Part of a small language model's weights: 997M tokens, 7738 steps.
MLP neurons of a small language model. Each row is named by its layer, matrix (up: input weights; down: output weights) and neuron, and shows model dimensions 368-623. Each number is 128 + 32 x the weight over its row's rms, rounded and kept within 0 to 255. Numbers have three digits each.
After each neuron's rows, "fires on" lists the tokens most often at its 100 highest values on Wikipedia text that the model never trained on. A number after a token or word is its count.

L3.up742:153130133097098156136130164089115100044096045160092130180117124120090123099166175143160139117134160122098168127084130088123106107139096145202092147126072114131128180118099141204091114118126102087157132077105131111138127247160080130151143114112076137099124128122152173138159118115122198152163136178155188120124210121034127077107198127138088102142093104148104181112108113126134113135100098157115136135139169121086125117089151181117136113128170162097093108225164179148095125094134094090100189086106086136131079107067103107146114132095098121100105164134118093136176071094196068071098110164081093143094167125115100169064073124124125063120164132097084165086151113157121106117138109143091163114123088103135166195131157087134097151105140077117143139121138149129162115156174100
L3.down742:132131103109142188184166070132074091152160138115085150124110079160121119101102149128140119126075155109091152131164126157118119150116135178124161158164103116160145079158133079114117122152078179031080138177172153172125182132057178122149136102133151113189133149134138110149165112136182153172090076122109116129107157129166085107145160169136159166165121123143123109081121118176149119155092093094091155074148137154107099101081169172111076137146050132152119054089152125136116104152204090119113143087144124113122106135121173127087158104118131116103139140125075129114215129145079086145107175163089129199124075128158109123126138115088131124172154090087095083122192157151128087119105104178124185116114105098159095098158135189126122140172124081145118083144082149170127067089123091
fires on: " As" 23, "enc" 10, "oc" 10, "uc" 9, "ic" 8, "ec" 7

L6.up91:072162138073095110120151110129170128149159144109120175143127129063079133127135189118141195108120150113159109143130162136134167125102174126142152150186168082146130149133120152184120107175126137167073125092128120129101125124147189143153103068134159109138156152104120133137106113097156164168084113105078159126068122118158136192202202104107122100177127152175173147138099095142157133155161104180168124208117133075137096108128095104120207165108104180123162131137133150136121168140137129218114139159094082113154092136093053143157134109092104074146122117174090125138103087121064171173052128153182078058098076116151132153149087108143124119117095146103100142136137141114126214179186116083116176123150125176178134046110104096131124123117123146173099133090138109107178162166109108
L6.down91:119111155125085110136064124167123101099144172135077157129135101129114147222170146113145097146100160131145151156081184121165154109117223090084169095140122169114116184131165120151123174105131157129133172143145081134094134101180128156170106131186150160154130167174083131127108086159163122149080107097173175093143160191096046139155140153104113104137142092071138145115120097155104169118097122203144096111127081092158170139195144149145140124122119103051177101140100101159143146149141140174101128141096143162109135120142167170150118129104137089145093062161099077126099101145098137100075198123157065089142126147093173151131065136158109101136125143161105051141150135117094148165189112085129101104154125179165149145110169117182134128142133227143131204137121111065146080143199094
fires on: " D" 44, " j" 12, " \"D" 9, " d" 8, " (J" 6, "D" 5

L7.up630:144177146179163105149200157145139106152177045155123133093128116147147091118090108168137080100133154161135069100094173135130170192141118097146110145072134093097115178120131087149131133161148180095073164101110143165117119107075128157139138039138095149113107149136145132125137130185110131070136106148149143131139102139086103113111139132073127127114155062120090167121144195173170134173222174150130156151063137117122141111135082114181129119086131108120155113142102154125168138179111154081140084172109126147182178121125130131125177163134132083161109121137150151156133205101104178116121103097090162148231123064157111128154111135166101099173162115148092118144134115098071127093113189055109130139139095133172130129129091136168145151127129120131159125155098162158087136156198135
L7.down630:155140114147119143116167118113136136123112129065193144129121138144106082108112126115079129049081079106137128122078127125149129115090140080162123128168181174151131126132153127150135103123136146133156102130140211157089167122106172126104155126222109212105100171115148103134115105135121114168118087147179151076108081145120137166141128099159121131066105081150138128188149123122102145145107118109095090112121169128151129105098082122092109116057119112126089124080113184134110129156166129143172186143117160083098068153143086160169149080112163098169169193197124110134092124116106185106160054119099109103122085180135120126131115108214131115097110098048128088150145132092073117086056123058143127155104133132112124158108101126175132123046140162116075061135197102078144101162151109
fires on: " h" 37, " Railway" 7, " railway" 6, " j" 4

L6.up1198:124118177120210116130123123160215117113125110129141153160141097089088108132133129137140119102140178113105113135129095087126149063178084099136095151122151088140163106168134079145123105062148164126126124126149146169073112128184112104152148134111152158118148099083123141151125102123098152123130163123150105146101155125181088126120143144076142096139192128161125156129095168192127110107143173138116189155153120130124159134109101141122113161107121166123150126135129127125117164144164175116138121189070117152155127084115133051132114109137135133087098092133171069075136080168184156127118067113077115117123154133172099143137123088126182123186129129101111097118137206116077119166131148095158147068122076144132135194125177117086118182126218126115165127110136141166099167128124097
L6.down1198:158130113158079131112128204175083109124127080160144125115108178165113102109121080110082144125099095128144151147066119119130144087131150108111130179117094160115117155124148167126071132185134134141059161106119117123161149071138160138141206084156095120135132113121093096170100116132144141114091102183186160169127144196186146151160078175127179114164109133166088148138109130066136122101156102164144111125110126096085080098137128129120134124137155117125108150176127140197117121080127148150167206145156101150092095142121074118129108193140127084150122084111128117126109157110141157144145139149142095080153117137137086105150192092099079130135104134129116189149172134088070073175169172144159127133175098108178212141113112110139108173081150122118070190130140106136128108151142108
fires on: " h" 30, " o" 8, "a" 5, " sm" 5, "we" 4, " j" 4

L6.up359:127114135112124126150133106169102141123091148068086155115137141145079188123109120096117153107109071147126091099096110139159169142126142093133130128084060136126135122085104141162137172114109161144101147093140104079067055158188131170149208060098130136124165150160107096194126162095146146100082111089079079076091173168137097146142136106095109118135125141156189128152130095171135154125167105127155109121102163144164184133159148208111169187147158131045091103131136157145135107119109159148081122143027073087124175151113112118109111134097115084109180174087070166148126176071153099173098142143118117130118114111148126142118105146121108105124131064126125083096079119114117134151195119111169103127098147120088139129133133140081106140178169123132099114067177087102094083099137115
L6.down359:162135133122168101202144136152140137156126174093132195107152064160113150129139147078114107190102126114090135175101162125138114105127091110104181155184086156118120118085143161111171115079200118094137130138108106122066099062137090184124169099122073177138142096141145078136119132146101107133100105122124161089152140108122077189182112051191139053133158138119202140108074122141133136172155103125128131115137113119158164096117138187148161087177083162121122100174219154115135083098155129131176083146153146160165172088191167108168166203111110122154187120113043123131089100172137115139163114148116099097126142124119134159142120071108128114122102083153147110135101146110066117141138107093126097188091156187086143129110143125062140145125088142106146130074189105100125084107101056
fires on: "j" 15, " j" 15, "J" 13, " (J" 8, " tri" 7, " Y" 6

L6.up163:095123100154092090132174134108168109120113073184134103145146084097128121066163084161087124060144154114105117082189124139166125101202159113130109088142148106082133140165136092119087150172117105096094163134153125140151161127184124133154096114108124131082109079137176130171177140177167119146137147097157100103094191179134170142100139121147176103160101098114116167128126149190134069176084103103129126068175094139121090140139142118107119161129110159183152175147129121101095093105182056140084104141142166055151068097169144207095110114130174091077067184074138142114186122103150095121146102170058122174119122127158121143107128109155166151126200129133034166129184094120158117141135121151090160108177155106173159132150141129087134147112083153144067117113135183150133096111168112
L6.down163:111139078122142149108131159084156107100129139112102149146157108132141107103192124162055106124182143100162145127162113141198085117207078136186117152140162112108147203125113109108106107158134166067068101122156129139134162072143182123136123128079109160129147151129140089107145164143158127133081137166132102107131168091161141137091140142131163163143066128118201128076097126067183091195139103107143142100075148133103109132122090144134097165124107164156158148055090079193127118144110109138103119079144140073078115114115162106132171101137070116137052155091109081149158068104125118140132137152100105159164156164145096128110142149146144124091129110082159174086090124074143082121113133133146160157104100120055135119190169101086119083107070137157128115114082131167110140086184125
fires on: "c" 15, "oc" 12, " (c" 11, "ic" 10, "-C" 7, "C" 7

L7.up640:164142152160143150152181201139142197087104151077173077124108171144104134161150153097116163174106089159135135158209096087161137159142119128180092103122102187136173146082096195146119101139137151144096118076137184167128162124138105106147125112086166128187169088110126168138058139089143130101132118104168076108137174062168107136162099174098162117144092090177090091149133118089133119151131084122177143127126120148102150103091060112086169181077135098116136150155072132142131120095088105113056124075140143125138199109139146169132066182050140137151179094155095149187137083174138160118168089133100122070098124113049163146139145103098086148100159146049119148111097160101149107122075092131138093130162119160103136098194115145164165184150137102148105173065088147107161135127146133
L7.down640:179095155162136109115167173136186114101148111095112171196152165110110093109104096150101144180138174103185088131088154114099124118123094125100152188090130177124127105112174137105108169138220157113126085114165176172119125111112193119160137178101182152126134092145104113159103186118097129157150131149138108085141116123147100123191091134162104106092156137108185079141165065098112067169134137111156090129098144079156119136152051149100094120075170083134107125154125104127147139144160125187167163140147134031146094145100124149097093127132103130135115159146115100096171155111153148104113088145112116187134143149111131162171086101073098124177116156141092083082140126107124115155185109119105172116128178101153169115127139143190102103142106140114157148102060171192091182075155097
fires on: " (" 49, " " 7, " l" 6, " L" 4

L6.up300:069096140141138075085110134133098165127115156086135154170169139084138140102113139108155132121105095172173168091156115138105072165086103143109099126170166090147178064093121162094116215135150085121141116113134154141131148120130138097189137125125062127132065152097141155168138092105125149149121089124142145122166187090081192138131103100112150150149130133142120117150130132124116112197163054127116131134085180202118084096133109186133168145156195144125089129106157136160096146127108072107124130145142135118111140203140105124092142195117124076116164137162128112111095080106088138077089131095085099137131137110123140092141146136128124121128170152083166096185142097091132135150071169121150132195149163102165089174112081135132134135110072100144104184087139134120173143172139114
L6.down300:178118101113125138092177106184161144110164153108101122148154167099111072142098176109110158094081132106145164119149134107168101121162115098158158088137150119125044085158156116196089128165156118131076152130101086187111148152150134121172161104133121131122173111165130104144148113145152130113218124182073099139116122183156154130148128131147106109094086156078145162189187098094129104091132097146145138091043054079150099120111153132140112070153127106099102086120099080174120093131102138130153123119095122135096203126091135135088144108117109125110093107136138076148213146149138116180181170079152126052131079145133103170138177092115138089133187077095109132184110100123078155121088053077158076136089119118129132131081109143124069173116133141133161127078126157100140111115071117
fires on: " up" 24, " down" 9, " Up" 5, " as" 5, " pass" 4, " Down" 4

L7.up1499:125129125156125158109140081159128178127199134133174072164105121119104179115158115069098162059121092135102088185130111134103105105165114139118115143133135102134150135157095126134091095120148147159182132093156124126150139096126125115177118100119162167156117168198158114170110119112100182105137094125176116098138157124116157131066171112159169071155121125119095149124123217101063141152071142127135141136096172058106154129147110101088152148120137075128153132164146083150139160118142114104156134104139150176109247119111066141120176076102089138140203178100134092103201094183104154130131143171174086076148173128096101119150121094171095101137101114119076157104102148101103126107074127123089090100114100139168111052134134143157188127138110153081101116130112140057098078119129151
L7.down1499:174209140075104157103145128088092155165107088109151140100199091118114167157074098222196177125130108104080129129147184174100180111134135185198063142120131126093089160155096146180146140103145140130166176104135130177121106113082152137128156123076151121148105135096091168115105139132115129148137092154093096120096089105102081127093173088100076091127145125143107104116116170065151132141069180208167136101099145074127128151085145162147117121164156115099127071150154139114164104164100133103097158113081154059152165098147052149123096121125103130099139114110124120142142148148073140130081051161122145144119189110101150112178103179187148169120154145145149142092112138101098177135217123112107173099055097136084138141144099102096086130068117079093169099126118110132099107142136111
fires on: " un" 17, " (" 13, "-" 11, "l" 5, " L" 4, " highly" 4

L6.up146:095142180129116097148106089157123108096094128152151125151154160129160184122120137124092117130147137117102096121134132092109134123155136102185127149177154124137128114165103085083100141169156127146093178108144175138218136138138146097074122081059146131109109094148168109130164164151091181148073134128138113103097079143110075149094123125105105059124121106074189100108090184160150113131145162087106106171096111057091148103154150135136139124146091080169087082116145095161155155135098104078138107146182095131108184120083129140206122111101175100139114105133165137085150111079144126068083079132134132136119119140113082090147114119073164106110102154123074116110149132148147183128147081104102105087189156069182144128126152131192148174089172100165118183102150143198168144166088167
L6.down146:091137105125165181116185110178131134115142118179135115079186102172143153061145113080184095102107119141138141153182126136141087092103078130117127080151134171110119180102145122134118116060127100102184177127123153120087158124117087140169149129138100045089130140130132115045103106116142118136103119129172110127099111132228131114145098107139150139188087129128119085134152082139086099130116128118121146130129066139071105195090122109133130157099155144100151103113171079124126162091172145126163152115150153169116163096209141101118124150090128121133122108120089143178148157095116123115176164118149093159207121120159075151104131105169017110088108091174184131113120132108101117168143132157071089076118119110169204133124095081189123148124091187163126162074131085080132098149120100
fires on: "B" 18, " B" 14, "-b" 9, "d" 8, "z" 5, "-d" 4

L7.up617:095137128112138111172170132082129137069105160166172182163069113140112121150137126137112157128149110089157137153110168134092118153153121130166121054134157099102093122117082087116160108150154133170136128135132146133096138175109121124154117147126142084147142064180060183067102071143139188129141132137061124068096105100091142175160138091111222072174078201093221149114135145141130090122179158124190067168118124072098151142075146124093139164098104134162145182158154077145129133196060083196114133150099094089110174138146119153136103123088147089167124094161151138131126135123095119065126132162102129166163108147215119045176070145107096113120081214094096171118116151155142172125141139140151150122126106122129085091153078165157116150098114119108127164102124142166122082107129118
L7.down617:094100128131094111111079106138127107145152102115144099090105139110089078094151183159188141155138172170136153132138154167154146120101107124122150216104121132107079091127133122158151171145113119108189091090167131161049118119079113112199128088111145112152146146136115144100136154089090090092103124097182129140108158174120129083182139186090138190129172169164139155117085106105158160150104109147166190110120144128142148155089162183147126117132105116170152098151086143129166141111061110161065130151125135136124174161141153117127033129177126114184127112173140108087126127095133131136098157057148170119094148094235136113122097128101088094152130184120125169053144165161107135127149103123063087157129104115113084112124118072137148125070123161066121136102091081155166147177134112
fires on: " L" 46, " l" 37, " the" 8

L6.up1008:108161120124134174090156162137128084145128165176092151137126129138189151158133140112110089082191091147123135120140166073152159112157129121143060096146111143097108157165115155171116133159120080151105144117093127166184130096123127179129097136155169119187107115113045175154104075145118140110089100173061127087094119119110130150123170169138148103089110154161175106125152112081097128159154154146182176174136103222126099100173090099120088132141145149148120157107140096106144139128120121091117082124120115090048166110119065118095129108109135137153129133130131135137056144085081183106093141095141170075136106119131105161147122165094122137150191153091142152146053121162100111105141168080077115068091085147112138143121147120130123081129110121133159141086155136077144196124117142
L6.down1008:097181141099099090099149158213094130134146107127147114128115116070081101087120137141159161149140116114131098127138145123126077109072147119142114089113152186200111137122182119074091127101111102107130095176194041160116142115142160150122217111122152164119181156116081162053107131099093109130128088105170163124174114145090107052121131153126160178174106201124169102087134074160137117145219126186119131139126089131129127136106142153138118159087085133163079100072104159106162127160134106143141183137150153081151116120158085145097072132109135108123151143181133136138087128147150073105169149096089118149131139101071122132187125119166088168136114102119181167101101127112137113185140144052098137148144105112127129149180127167148044159137156141144066137134132105180122156165143101
fires on: " L" 61, " l" 18, " is" 4, " of" 4